{
  "num_hidden_layers": 14,
  "hidden_size": 320,
  "num_attention_heads": 10,
  "num_key_value_heads": 10,
  "head_dim": 32,
  "intermediate_size": 1280,
  "vocab_size": 8192,
  "hidden_act": "gelu",
  "norm": "rmsnorm",
  "norm_place": "pre",
  "norm_eps": 1e-05,
  "positions": "alibi",
  "qk_norm": false,
  "attn_scale": 0.177,
  "bias": "all",
  "tie_word_embeddings": true,
  "parallel_block": false,
  "init": "normal",
  "init_std_qkv": 0.0395,
  "init_std_o": 0.0,
  "init_std_up": 0.0395,
  "init_std_down": 0.0,
  "optimizer": "adam_variant",
  "learning_rate": 0.00142,
  "beta1": 0.9,
  "weight_decay": 0.16,
  "lr_head": 0.00549,
  "max_grad_norm": 2.0,
  "warmup_steps": 266,
  "schedule": "wsd",
  "decay_fraction": 0.869,
  "decay_shape": "linear",
  "final_lr_fraction": 0.0,
  "batch_tokens": 65536,
  "max_seq_len": 2048,
  "doc_mask": true,
  "train_tokens": 528900000,
  "max_steps": 8071,
  "dataset": "wikipedia_en"
}
MLP neurons of a small language model. Each row is named by its layer, matrix (up: input weights) and neuron, and shows model dimensions 16-271. Each number is 500 + 25 x the weight over its row's rms, rounded and kept within 0 to 999. Numbers have three digits each.
After each neuron's rows, "fires in" lists the words (lower case) most often at its 100 highest values on Wikipedia text that the model never trained on. A number after a token or word is its count.

L11.up638:491484508532464491509515491510514497531495516522507453514499510470535557510536502523497518501562508488489531473497501460540506480495485476484517527480519508512528491511480510488511469515545521534513488504513504500486485485529486459516487442525486502511535479469499485517575452482520526522488524459471539512453519528507507456474522483472527503504551538523486481515467501491522496500513489471444481501559524490503539521453489471473502474513526530489453501499504491476522511522463487505539511462503452517535485464504495536507503526517492525475555492510493514453497477518495500522511484526490538508515462509476487467519511492499527478477481485467490491465484538517459515507516483500520502533469521546552503446483462451487456512449507472523496534496499493479500518498512545
fires in: "in" 24, "year" 12, "as" 8, "years" 8, "of" 5, "march" 4

L6.up427:473500555510502499549506506506514486488501489452479479539489512474496483505497485520512489488504496493511544553540528515503528462534472475475489514475532483544497539527477504516523521507533469513428489514518514489493511490526518495505541508515483508512515456491490519511532481484511528552467472482475504536511472490528477500513547437467510494468485518486479503498494509486535477507512480469457508464468510502456507508504503469533507484497565452475480489489469536510481517491469518531509526486433471476510508495519511528510572468525507538498516498474497502454484492446538501495509474496492461529464551465484482493454510513515497498530533480516479517503479509473511479488496487476484514557482508519519474551522499536491481541493498512532506501486520517521482516489523516
fires in: "in" 28, "on" 15, "since" 9, "from" 8, "during" 8

L2.up222:516519520531455517495474469509516520522489512495472502491507508470487514474534498457543539467527545505480481465481481499503534474497489507486500538513485487549432482528478481524525461483535496536455530515543522491531506529557502504520515464474534480478502504525496509510488473485505517520497511504486508487495540498485507517484526490495468498505452532541490520500479493525510520481473507497505528488522516549535562484513504480489497450536536529467526544510509483516499514479495497499487488473489476538530521458504457519506513492536472525493486494498488492470467497481473514469473465539495518487530493492511438513454513520517493445489479491515501477506517541464521503465466532480511513498455517486519464515502478525509462494489458500498491447478455469488468514507513498
fires in: "time" 27, "day" 7, "year" 7, "century" 7, "march" 5, "2025" 5

L11.up220:494512501531468451544454503483535493529534511466513491476526534537501504484548476545523486512541452545472489482510507497518503494516473470556529506514484490469487493497510469529497468538450473539440484504498497504497467482465532495527468472470483516457465462519521475494498495503552474500487518477515522514497488503533496476446565527505502448456523514493475461526495491520489483505474482515534512469489502547468532496506521497513520514493492501485527519503482481456492441498502509471466526484477501478505503465466479489486469476454522529487499477509508506489556552497504473510508506524483509506460527461517446476497468484523514516477467436535475529499512541487506518478521512501473497551495546459510489527486535512508489489501481523537521521522533503549526494481514472
fires in: "on" 64, "13" 4

L3.up166:520488521566496484539544513493498529534473548479513500509504583520501502539504462508501499473476505451510518479492527505498529492538487540488519476473532502508532537491502471476537493483497468547473473478513500511487517506516523491491512464481498504487490513482500487481499485500556528488505512494508517529471513542526519519463562493505526471534529496517473506452514471478488521513515498487517486514510502563510532517521490457484492556520477481495480490514518526517500469475481488524507532488488482496487514521497499468503531519497505487503520503506503516501515450542503511502561503567490491543515500467511481503463529526526465479497471529493474519503544476465502482521522462478477457545522503538513475477535490518480497531503476539520520523524530532488519468499507457
fires in: "of" 17, "later" 15, "along" 12, "both" 6

L6.up1023:484522539521489514472488495494520492477507517469583479494474569479534544525493489465512516485516483474442514494464485516518503511516492441475505466476520463545475497489483479523467497495512452531461482508524519526462463520510533512510500520476490549514514500472476498583500461469522503538509486506494525543466489535508541490481510481511491486532520486482471505468504498502512501518520442473493514479471539491489508478504531474500542497514522535495493493496501511512494527524489508499529514471495446517478478473537494484530526459509478547505507510470496494456458476472489500536488507546501550479497503479496480462478547531524519481463491501504503505517503520495502499476458470486493493571521510488500460526533476537476478528542464514507484533489501493535486479513523507
fires in: "on" 22, "may" 11, "january" 9, "since" 8, "february" 6

L3.up952:451462483528525482536523502525517489508530511464539523517502500508489475563503519520449482510526476513503503539508488510455491511503519499508504476537498483520511502505482527447479503475487452506469494461469479500462479518458543466513490484470505480464467508515545512476507497531535452450539507474539528556482501525499521530495532506521498544541509442511476508507463518508515480514498494500528451531496514517470454512534553495444493538491478470529514518510479549509521532479501501488538513531510490479520496568480527503526484484508513510459477495494481507513531507486497417522500499515472532513490549468480480472498509495525498478524513514500500507509496500510510500493517484455467471530500492505463509497525476508465519492526471529497474504481505536509525482512508509
fires in: "of" 46, "explains" 4, "tells" 4

L11.up257:474467517538512492529490481534496549500545499472547509536494480495461530542464543564517554457507475546528510566524529504493478502501502509458488488493547477529467519507475500503487506504508502504494470538457464513483466537514491508518493469478513473476499491537501534492516519491523495492479488494486475504527498491496484503513509500505504515501542447505505491473496503498511485473533508509490423499504492531518517540483544470513543518498532492475453499477458529514498513464498523567512509551496532453482519488512494501521534486526478512479494479526480512492500496523547519508479472523537545475517521479488480489500500500504482503465469551471490539508492485487472485475466490496479496543493501523504496530486505544457444520525514543513499501509501486529475537504542470
fires in: "in" 27, "on" 16, "to" 7, "of" 6, "for" 5, "at" 5

L9.up507:468493509497493484478498484515513470491537522470545482486486529491472554503539475512515534511534495482493490557503521468496501469482475464470507530524493483523466494524473513482522496511502483537514463501499467507508436514514528473509481487495490489443517443478478478511502491504513519561498494472491497535463466518511495490475520536500521496464481496510458508475506454476503487521472501544512485480509501532508514479508569502527510498464501476485473538497456493503540502466491482501512549534508457491519523489542514480518498495494509516466489466539504459496566511460503500516481527495533514559485479520470509491494487497508466477527474471544483489504544477470513493484510470533470456484532526491549537535531519507485499488509465496509516484466513515483479536497539491
fires in: "on" 49, "at" 17, "may" 6, "august" 6

L10.up1114:466455500494500512515500504519541545513539492554525524514447495497496485501496476472479509442499514517524462529488497519531462516501508485445489465509447531486516507491493523487537552444511530484449486479485499468466506477486530495522459477469560500511516478537512515459489469460527488490497472527493555482509485496502537484492500504469468530494504485503520486498522485463523459513542498495471536474502495460497504549499535495515519518480479544462507486506476514456526513494529514483515498525518507453493521535475507532492508435471518481514455485475507530492477511509493501512507429481510517473523486467516529485505522454493443507513505527521462507502516497554516499489545516524450505518487511476471470485511521558470497508491547535465499495508545501521492493491456530
fires in: "no" 25, "de" 14, "vs" 8, "st" 8, "volunteers" 4

L3.up560:511488508524560494516498499517516529525447463540485514513494499504485468527504550505563529463532463503493544420452503447549518559535451467473520493488488485530485509528483501534522494499542493515485496502456461507519491522530512455509485451549518480484538498510509487529565466485504527544494542498524523544506481447533470478496543493511511492512487492468495500497503499503459480499502523496486491501495506503534490516514509478515533479495508492474488526473499462464471488498523476545521475442469476506558498480514519500521541490545480478497490501518473459484541495467517528522465492514495502517492494498519511502491505531495508461490511498509477505508495538510519490498470491486494488475520479519507520472459473505459493514458526518505496526489484482544448527500496536
fires in: "in" 92

L10.up1078:506474526514499480510519513529501480510508477511493466520473513530487502481491513533483528499600466500521474507480487472478503505476440522544517451501518458532522511522465539523473530517522530516495488500501496493500454518472525462520519493463520486489562457508481497491487497487543487539517475524493477548506508528496461428461535501562553478531494475467472526491504503501478485522478455495469518518514504495515507505498502516481526532520527467478505495507488524481539495491484499526501521501493476477513484522511501491497476487491514538458518530527489517510535551535530495498537519493475513509484483479498454499478477522497475510497465529458472521514502522521525461523507534500456477487483485453531527476511500498468504555483497533476505527531521477490507510478492468
fires in: "as" 35, "from" 18, "on" 15, "with" 7, "to" 7

L6.up811:489507461550525494532518489526504559461512468476483551560508532495455521534525532495509469476503522530494472529535518481491470554486486497488493529476454531479506482509476537506475468453501493500465493480479479514501500487502526498506516482504528515492492476508473513523525503500494518496472501472514537492449468486503526457465555492529457490476507504508474497465515484481485464557510492522506527521511476496486505512521513487491510482479499455476523444490514458487497535519489525482506510486481503471508525551515539525500515480460501463502555540492508494522550496500514516493516538504514522534454499487490512487482535492517487469529496498533466536517489456472528479493506544521466507491515524477463513471497487466461475494525438515518562490445495543514499516494518509
fires in: "such" 18, "and" 14, "in" 12, "on" 8, "along" 7, "of" 4

L2.up1160:448496504521509486492485492566501516460495540510553513481464450515476521498505525492518504512532524492541496494491530528524473495511543502454507510527511564460515523489475489512469461508522467488509517471512512517485469493517509522504538531469502494511483521549508515493516500513486468507491521468475483529521543549489455504514487518555468500466516493500496537471489511459495513520540477501551480512458497500507510534496484479503547526544498481533467472447515546516460472512475460452488480489508499541458523514496496512498499523491456493505525473504506511555506437484464451503497519496503533512552459501503488488498524473500491485479517512469512483498479490472492463535449479497499475504497492539502510537475474469487492541548492477510503477498460536518482498504525470
fires in: "which" 27, "it" 14, "world" 9, "they" 9, "were" 5, "that" 4

L2.up874:525526506492493494482524505530500524523519481547566557546492488513497476490479548523515491497560458485499524542505516510465456498575503540491522489497469463511493450477486531505471515542522519471496455452521532497461499486446516473482530524510496450492457492493486457498507495461499484467561527471540527517490515496499474490479503517507502481515504487497474469496510469567532456528526497495520487476529481520498504475449535494488512488463514503486497531466481507476493503498505497526491546518479513497449511530484491513531474477460521536474505492518431484540482478484536511561541503485525508494513498483516530464498530509531505487480466511509496506506473485527472535524507532508488518494484513486505472503451500529459486494501525530507502547500457520541497473544486493
fires in: "of" 20, "in" 18, "to" 16, "for" 10, "that" 7, "saying" 4

L2.up695:463502495518514479511492507512528536542525481536504487523498495517541519525475493501481544475533540457485511503492508530514478512465505561476478609481535532510488509487478528535495478520548445505494482493483516476532467491529516521508514479505504484528466506500499490491511481498494471497529483481505483535508526520518500540505480492506526491476462490508491504479489500462472517516533500512510529485440515464470481506520475503464515534484462512512475472458481481483487502450419509497520507474509502470508518518503520513457532497514492521490544514538494521494553424509501492516501426496496535487556530528516481493500552513508518498537492538499544510484519534488457494524469508497505537509515512535521527540518509498459437462464527497512507492522484513490496510481479502
fires in: "it" 30, "by" 9, "source" 6, "this" 6, "through" 5, "that" 5

L6.up171:497495515487478495502452476531516508551527478485529520487527486543515494490527509559522501505520467516526454487508508499531476524524507474509528493471488516512487537458502519489488475457499482513468471493524535504498499515499518502498485462539514462502482483518448494487537495526546495506511525481553467501514466505493476471477523475476527490458511519509489487531533497468463510550543529493541499466496503478512502458533526456491503493533523475490512570495485510508506480510541511530507486478441524467520489551516495573487503532440517505519456542504554459485518493532471494535488482497534499506506522446474487447459530491490458506505487490477455496502470523485478497500469497484492560502518484478515489475501552490470529511545518485482538498486502482505505514493522524
fires in: "a" 86

L2.up75:486511528514506548546501486519547514513556493558501462528535503507531505525517523500519501504505508498512509507546501464530522500515490453448521524500521519520491514533496491531509460514501499454487466489507511487495499449526557509505484481484499489472511452474516472524526508440504494547491523481478464494501505508503468516467519544523515514469536462519487444490524494474491430526486488491523501492492542445473453474517518500514524456516517461499501494462488505470472510492451501523519501531485513473436545494454532532518524444479477515475491527494533507477475477522531500497504514533529560523504519478494490486457511502503517480523490511487466536529495501467518512478493489515505486498503473472511539482521460521480456529460527503509512496522497495461504495515469514
fires in: "to" 43, "schedule" 6, "of" 5, "ave" 4, "reading" 4, "nietzsche" 4

L3.up406:513520571514517507514489469510509523543511489527468542497483504539512498525528549484483508504524497496469518478539503514499525554528486511498555513531518533504496509505480502486448493499508482507511503453456490525468525509499530459505484451513525500500507460500512522494483502501515530492471522503488532533451477483526491528472520503525465514527530504482469476525495490504520476546508539485494477493518506513517534506498487447491525515527531520473442517479506530501501490555448512499536510476473429491506513514521501524480547471527488479517538486504508489540529463516473504483500456501512523518507498427538447524521478513498500480460532487461506517489458497525479486497491512490513536510526526537474501449534462502452460529487498513525499486495472512521469519466521501
fires in: "in" 24, "7" 21, "4" 11, "out" 10

L2.up149:460485502494525486523499484538508510505483513503564492492467543505456510529515527516504485488559506536504545478534496480487527512535451484479479432467496514491502507458493510471499476482490512498462478500474465517508524493481538486512513471476493459513493441494477502500517490483530538507485516477495466527442478483501491461477496515555527489480449468504498492454496507470507501527471509498468525495498493470530522506511507477510535528521509489484460485485514477442497527478464491501528501464465473517484538488498492498524519471536481461498500498521491495493552461529522490513466503507493504517466524456533509511500497495494455495485502507453449506501430512489524433495471498504462522499557489512512495462490501478480478492453525529503513520490499473551520521494531495
fires in: "on" 85, "in" 10

L2.up272:510482512508496474516525500513509537499518524526535516543497519516515497508514483497473480491523468508500538538491488493498491484520476513481508472457479493518518492478517557511553529491499521533488463451469458497472527525425512505504544514469464471507496416506450473479497531526528541476550487485490464553516471528507508491485480501516513483484487475527516494468503521541476476536536489468487501510487535486537501500521536508464490498457515530495498517521492502522510525451496498507521488524494461475503547563503502475487522443498504504486474496489459503505515489509510444532484515491537537465499513485487526495512548490494491480476530557521464516489497523535526512485532487474480486518502496495490506443490476514455465480501506518476511507496517541509552516489489507
fires in: "at" 71, "on" 17, "of" 8

L3.up190:476455494524480457480507506460498554506501484518495494503541537464524550531514448522507536490493464507478538499517455475509481491509493461543482506468549500508487486469513489541487469481533503517489496530521512508434494540492504531512513484489533485492505479497485486524507480478477477531481522498508444484508504515511492495496507510488538492465498467552543533526530497474513504532509496510524557508512512504558479471560520508503522514529503467490488501533487479462493474477478484488510490482471468490506510479476523531545556466530509527510471495476478515489487534443528482538474497480510506501529507475469494505481491489488529453497532542494473520500541438478486469480476498510502499511510469474491496570524498497502490549467507506547500512503478473461522527523475508
fires in: "on" 34, "announced" 14, "to" 4